config.yaml
num_key_value_heads: 1
head_dim: 64
intermediate_size: 832
vocab_size: 14371
hidden_act: "swiglu"
attn_scale: 0.136
init_std_down: 0.0
decay_shape: "linear"
max_seq_len: 1024
doc_mask: true
train_tokens: 456300000
max_steps: 6963
dataset: "wikipedia_en"
MLP neurons of a small language model. Each row is named by its layer, matrix (gate and up: input weights; down: output weights) and neuron, and shows model dimensions 0-95. Each number is 200 + 30 x the weight over its row's rms, rounded and kept within 0 to 999. A neuron's up and down rows have the sign that makes its largest values positive.
After each neuron's rows, "fires on" lists the tokens most often at its 100 highest values on Wikipedia text that the model never trained on. A number after a token or word is its count.

L4.gate67,155,246,220,216,242,218,207,219,280,181,221,206,273,194,214,206,188,206,243,178,190,216,171,158,198,179,189,162,194,212,167,154,230,250,228,217,159,180,233,231,170,182,190,135,208,183,206,212,182,226,187,187,194,173,174,237,236,236,228,181,193,246,259,191,215,173,229,190,187,175,198,208,178,231,254,224,221,171,192,199,204,201,116,187,251,226,203,193,237,157,229,245,204,189,217,205
L4.up67,223,249,232,220,201,206,254,162,242,187,188,195,209,244,194,173,160,210,157,252,203,196,195,225,183,136,187,154,177,223,183,251,235,186,168,218,168,123,194,210,213,199,221,215,245,225,252,163,194,216,192,220,209,175,207,233,179,230,179,203,204,220,175,198,215,185,150,167,207,264,228,172,218,174,230,227,235,198,173,170,210,259,214,243,222,209,206,192,174,204,164,205,168,173,206,215
L4.down67,225,235,245,266,192,220,207,203,156,242,160,157,170,210,157,214,205,171,176,196,176,188,198,180,176,178,228,219,184,173,155,214,194,224,181,261,189,220,248,202,215,243,172,207,228,202,230,207,186,223,206,226,185,267,212,168,241,236,195,177,217,182,184,205,172,173,171,244,186,165,200,192,136,226,217,192,230,258,179,187,192,202,168,247,247,184,199,230,180,189,219,255,199,189,149,198
fires on: " and" 28, " American" 13, "American" 6, "er," 5, "ian" 5, "," 4

L4.gate690,232,195,230,213,179,200,229,212,232,167,239,178,225,240,203,156,173,178,162,262,265,224,176,177,155,169,220,208,212,175,198,228,203,183,176,166,191,234,174,275,204,237,224,247,216,196,252,205,195,170,221,213,230,223,160,192,211,238,176,229,222,228,172,179,221,133,191,262,187,159,231,159,174,194,211,205,221,151,164,175,200,172,214,165,217,196,210,256,193,190,295,212,202,194,105,227
L4.up690,184,221,195,201,170,226,182,197,207,253,176,148,223,201,217,236,196,205,165,200,230,218,231,201,219,186,244,204,202,154,274,194,146,188,167,149,188,186,177,204,145,193,247,223,181,188,282,225,216,218,200,218,200,179,216,202,206,181,197,140,206,134,160,196,200,167,201,222,204,190,264,175,194,149,187,231,186,167,221,140,176,189,200,237,220,239,165,172,198,209,193,227,140,177,186,213
L4.down690,181,233,165,198,164,211,141,205,208,258,188,220,224,234,205,213,239,183,132,231,180,221,182,134,221,157,218,189,211,168,205,193,213,194,161,235,221,278,225,190,225,214,160,143,180,188,198,163,223,206,260,223,229,199,193,262,189,212,187,153,207,261,222,213,198,188,211,185,192,120,245,181,205,188,142,193,194,240,191,192,147,202,138,217,224,227,171,242,192,220,236,229,185,191,227,156
fires on: " the" 22, "'s" 17, " its" 17, " his" 6

L9.gate52,206,203,240,164,232,175,208,206,203,164,213,236,219,193,154,217,159,160,170,240,221,263,223,179,174,178,226,223,213,227,245,199,184,259,220,216,223,167,206,164,165,265,225,227,167,160,180,167,243,182,225,244,204,187,243,184,164,169,226,208,215,170,191,169,206,237,173,209,213,256,234,197,254,211,197,153,197,190,185,218,217,240,163,243,189,265,205,247,190,227,194,158,231,170,191,184
L9.up52,236,165,159,201,193,153,199,182,169,221,180,213,221,175,202,166,176,233,180,258,178,181,286,207,270,225,210,246,230,181,209,200,206,158,194,171,227,172,208,186,204,221,238,190,176,203,157,209,243,185,184,210,213,203,171,122,176,206,194,193,214,191,161,234,234,192,201,190,210,236,249,198,165,201,215,135,175,217,218,185,236,202,209,178,270,160,218,213,209,251,188,247,189,213,186,155
L9.down52,207,172,133,181,234,181,186,192,162,218,242,210,171,201,141,230,207,192,202,210,164,245,225,157,246,208,193,172,207,169,241,197,174,169,196,178,123,132,276,203,237,163,198,207,222,154,173,219,288,176,230,241,229,177,214,241,157,196,244,191,221,236,169,229,235,170,238,197,199,207,203,179,182,171,240,161,223,223,152,166,235,153,188,219,170,199,177,221,268,175,207,196,191,139,183,217
fires on: " and" 22, " g" 15, "/" 13, "," 11, "s:" 11, " dis" 5

L2.gate785,262,243,202,152,221,187,198,218,197,187,230,196,210,177,182,144,198,207,231,202,211,265,229,209,196,179,216,199,169,164,218,215,164,180,224,226,236,180,226,182,170,219,230,206,182,164,233,220,184,166,176,227,91,154,190,185,172,207,143,205,216,238,208,207,154,229,246,201,239,227,224,177,172,164,210,231,211,181,172,238,186,159,159,210,205,194,211,165,216,241,174,163,173,245,163,232
L2.up785,199,195,184,190,207,258,173,220,191,212,172,226,163,184,215,188,181,234,176,221,219,191,239,204,216,206,210,164,172,214,165,164,178,195,198,208,215,176,157,215,199,177,180,256,221,194,192,232,178,247,225,244,183,238,207,176,219,180,255,172,192,186,236,219,246,181,190,213,146,182,204,163,165,199,226,187,194,195,251,146,186,223,219,255,194,141,183,185,205,198,179,245,244,192,229,186
L2.down785,210,184,203,221,209,184,243,178,247,219,180,216,182,187,235,143,205,181,244,215,202,219,170,187,193,210,172,190,205,183,156,194,168,184,198,189,210,224,248,193,203,223,190,199,221,249,196,228,236,196,229,215,175,146,256,212,222,225,161,197,201,266,194,211,169,267,255,185,173,243,180,252,135,169,170,193,211,215,190,228,171,155,158,177,221,200,219,225,167,243,202,184,205,185,171,182
fires on: " |" 36, "ugu" 19, " Tamil" 10

L5.gate251,204,217,150,188,231,204,239,266,146,220,210,184,216,185,206,219,175,224,242,185,191,201,237,172,245,218,184,220,192,174,199,205,211,182,256,239,172,200,210,201,222,190,177,182,175,141,226,220,161,221,195,247,157,181,143,169,201,138,163,224,226,255,208,203,194,184,225,201,175,185,216,192,279,228,184,221,199,183,214,182,173,198,220,210,251,257,187,236,230,186,215,165,187,211,193,177
L5.up251,206,174,183,178,205,211,198,183,216,203,147,197,175,238,231,232,163,219,241,197,228,198,209,251,199,204,278,162,238,136,157,229,202,197,210,177,232,246,200,197,222,169,211,248,221,228,216,173,198,210,236,143,209,205,233,207,190,227,215,191,177,223,167,251,229,188,215,145,181,233,240,260,190,244,170,165,208,227,238,154,167,195,193,231,178,166,217,256,253,164,181,243,151,123,235,208
L5.down251,251,214,189,166,233,192,179,229,225,232,204,209,199,191,228,235,222,212,180,241,181,223,234,223,182,162,187,269,203,250,166,232,163,231,181,214,145,162,183,174,205,225,126,176,197,193,213,193,179,171,157,175,157,195,151,224,165,184,203,194,188,222,211,218,230,201,170,230,194,212,196,155,209,217,150,195,190,217,258,180,219,228,209,216,230,182,159,163,179,188,171,172,203,181,235,173
fires on: " which" 61, " what" 11, " |" 6

L4.gate237,158,208,178,207,236,206,217,219,199,194,206,224,210,234,179,205,195,192,188,187,217,255,225,201,257,198,185,198,252,232,231,195,237,265,228,247,192,178,219,206,185,185,208,160,202,194,203,178,204,230,190,204,245,195,236,180,161,157,220,175,193,194,221,229,248,236,186,216,186,217,219,199,212,217,212,211,219,204,191,214,203,216,176,192,234,207,168,256,232,223,170,200,195,161,164,192
L4.up237,214,237,209,180,244,227,219,198,143,204,252,199,189,206,198,225,173,198,245,227,175,210,223,186,221,195,163,201,228,190,203,204,178,261,158,198,214,205,190,152,220,190,162,227,183,169,198,167,201,164,141,186,221,171,261,194,174,217,128,180,203,222,209,251,262,164,138,193,204,214,202,243,211,194,198,181,191,207,208,195,221,200,128,263,241,155,200,210,172,195,171,226,194,197,168,221
L4.down237,230,194,238,265,225,209,187,172,171,247,183,232,216,198,166,198,234,178,125,180,223,160,208,217,196,174,212,229,214,188,203,236,186,167,174,223,208,208,219,202,228,216,168,180,240,184,225,208,188,193,197,214,234,212,190,268,192,151,195,163,238,186,172,213,154,203,210,175,171,206,209,177,146,154,157,185,144,244,143,217,197,189,139,177,152,202,208,186,189,212,191,185,196,154,221,161
fires on: " and" 35, " on" 12, "," 11, "ing," 10, "s," 4

L9.gate181,201,203,259,184,196,182,199,195,159,170,235,233,205,233,189,232,172,255,225,179,186,199,167,190,193,169,210,255,200,173,211,242,172,173,206,215,197,190,167,234,160,174,242,173,180,139,185,235,235,169,216,194,189,193,156,195,178,216,178,176,227,209,259,183,207,194,169,169,169,183,190,195,213,148,257,211,231,176,204,234,195,196,213,207,181,219,200,182,179,163,164,143,201,183,153,203
L9.up181,175,215,117,262,246,212,212,245,170,202,177,235,218,198,171,135,239,205,185,201,168,187,211,188,230,228,178,235,183,158,176,173,217,189,203,163,185,162,163,213,201,255,140,217,180,224,233,253,215,188,208,211,252,214,228,186,201,204,229,224,219,185,204,218,216,227,116,165,191,220,256,125,241,193,249,162,204,268,210,190,172,187,182,263,224,186,190,213,200,230,202,209,252,222,198,215
L9.down181,177,206,220,206,227,238,214,267,197,205,210,248,201,220,187,170,230,291,167,208,186,235,237,171,206,211,158,212,196,166,196,221,182,189,175,196,295,197,235,232,205,168,214,230,254,203,183,205,192,145,188,222,252,205,198,198,195,161,222,176,226,215,259,263,173,228,193,215,206,222,237,136,197,231,231,234,200,165,226,194,205,184,180,254,223,194,197,200,207,222,219,232,182,181,176,194
fires on: " |" 48, "|---|---|---|---|" 13, "|---|---|---|---|---|---|" 8, "|---|---|---|" 6, "|---|---|---|---|---|---|---|" 5, ";" 5

L5.gate533,202,219,172,185,240,195,184,162,257,140,152,213,185,284,157,189,231,233,175,203,181,200,214,206,188,200,209,197,252,176,163,211,203,221,168,206,223,178,241,182,220,188,200,221,160,204,199,200,217,188,206,180,184,226,188,193,207,209,167,202,202,206,180,242,219,196,236,194,194,140,208,243,172,198,140,231,231,215,217,280,233,201,160,195,199,186,227,235,166,182,258,159,160,165,188,194
L5.up533,185,181,171,188,162,210,177,218,262,229,239,214,186,159,159,188,193,221,215,182,199,210,140,182,185,210,220,153,249,227,173,234,160,245,181,236,231,153,247,209,251,186,189,185,149,176,201,183,251,207,202,177,223,188,254,149,242,179,178,177,171,190,194,228,216,226,206,169,224,190,233,202,184,223,176,227,134,176,154,265,176,202,221,196,187,154,206,207,219,209,189,179,211,183,200,173
L5.down533,177,174,180,226,212,178,146,227,189,219,195,176,184,260,213,213,228,178,222,192,195,192,243,232,176,152,180,216,226,162,197,209,192,184,149,198,206,196,197,177,192,203,236,276,232,153,202,256,224,194,247,201,213,210,217,211,201,111,180,253,240,191,213,190,209,179,247,146,195,248,208,178,206,211,219,250,187,282,223,168,165,186,169,199,203,170,188,245,186,184,206,187,196,176,230,234
fires on: " sub" 22, " event" 13, " cultural" 9, " Architect" 5, " Event" 4, " concept" 4

L9.gate691,189,216,172,243,177,252,210,156,278,199,176,193,185,169,195,201,231,184,207,203,256,208,220,199,203,253,224,171,225,226,201,225,238,197,199,176,215,170,168,172,174,134,175,222,228,181,221,161,197,235,161,186,208,200,192,156,239,215,241,210,216,196,203,185,207,198,186,204,194,138,185,214,180,206,199,233,198,235,179,225,186,252,151,217,187,223,209,226,185,276,184,203,227,135,170,205
L9.up691,161,239,199,244,171,125,210,219,183,161,173,211,250,219,216,252,231,137,195,180,205,220,185,230,179,193,176,189,161,156,225,170,262,180,226,184,174,202,151,210,185,178,163,250,266,181,180,208,239,196,202,186,248,195,143,213,222,192,169,220,242,259,236,204,191,200,218,191,160,173,162,155,197,266,234,282,220,203,139,185,150,219,176,193,203,163,167,213,245,152,236,182,173,181,242,252
L9.down691,171,157,162,213,165,214,236,213,244,230,204,182,160,198,211,170,179,221,201,231,215,184,205,218,215,241,178,184,166,235,172,165,186,195,250,165,192,224,192,195,196,208,180,222,268,216,234,145,209,232,235,175,203,230,198,180,205,232,219,168,210,164,255,180,182,235,152,195,242,141,165,201,181,240,182,254,166,210,197,185,167,233,206,218,193,197,189,168,172,166,167,224,229,167,152,254
fires on: "|" 61, "\n" 25

L4.gate626,229,238,251,186,239,218,220,214,212,216,189,222,215,243,245,185,206,177,189,186,172,222,192,181,212,200,198,175,192,171,166,190,201,201,216,181,153,204,241,239,192,127,205,160,219,167,237,176,215,202,164,181,213,208,154,197,177,153,192,216,204,261,190,198,147,222,259,208,207,242,222,221,200,220,208,161,253,193,196,257,186,142,179,223,196,209,174,221,263,170,188,205,202,196,218,259
L4.up626,218,181,204,182,221,179,213,184,223,253,157,190,221,143,215,238,221,196,208,215,229,191,184,213,171,196,253,207,155,216,226,194,195,177,166,249,222,191,217,206,201,186,215,230,163,230,191,221,211,156,193,229,204,226,194,162,215,214,189,207,244,211,205,155,199,227,211,207,197,192,163,205,135,212,206,173,216,155,253,188,184,244,212,219,169,155,232,185,268,228,210,238,216,196,230,198
L4.down626,168,197,236,187,192,217,188,208,227,192,192,199,241,198,191,204,203,160,214,220,247,166,233,200,162,211,217,205,182,218,186,243,208,157,199,161,196,201,250,234,209,166,141,178,230,287,210,208,166,240,204,185,221,218,189,188,164,221,221,241,234,280,154,170,153,201,222,201,220,261,226,192,187,209,225,222,206,187,166,261,219,199,181,214,199,180,219,191,192,158,192,207,172,219,184,206
fires on: "le" 27, "ass" 15, " |" 13, "ll" 6, "t" 4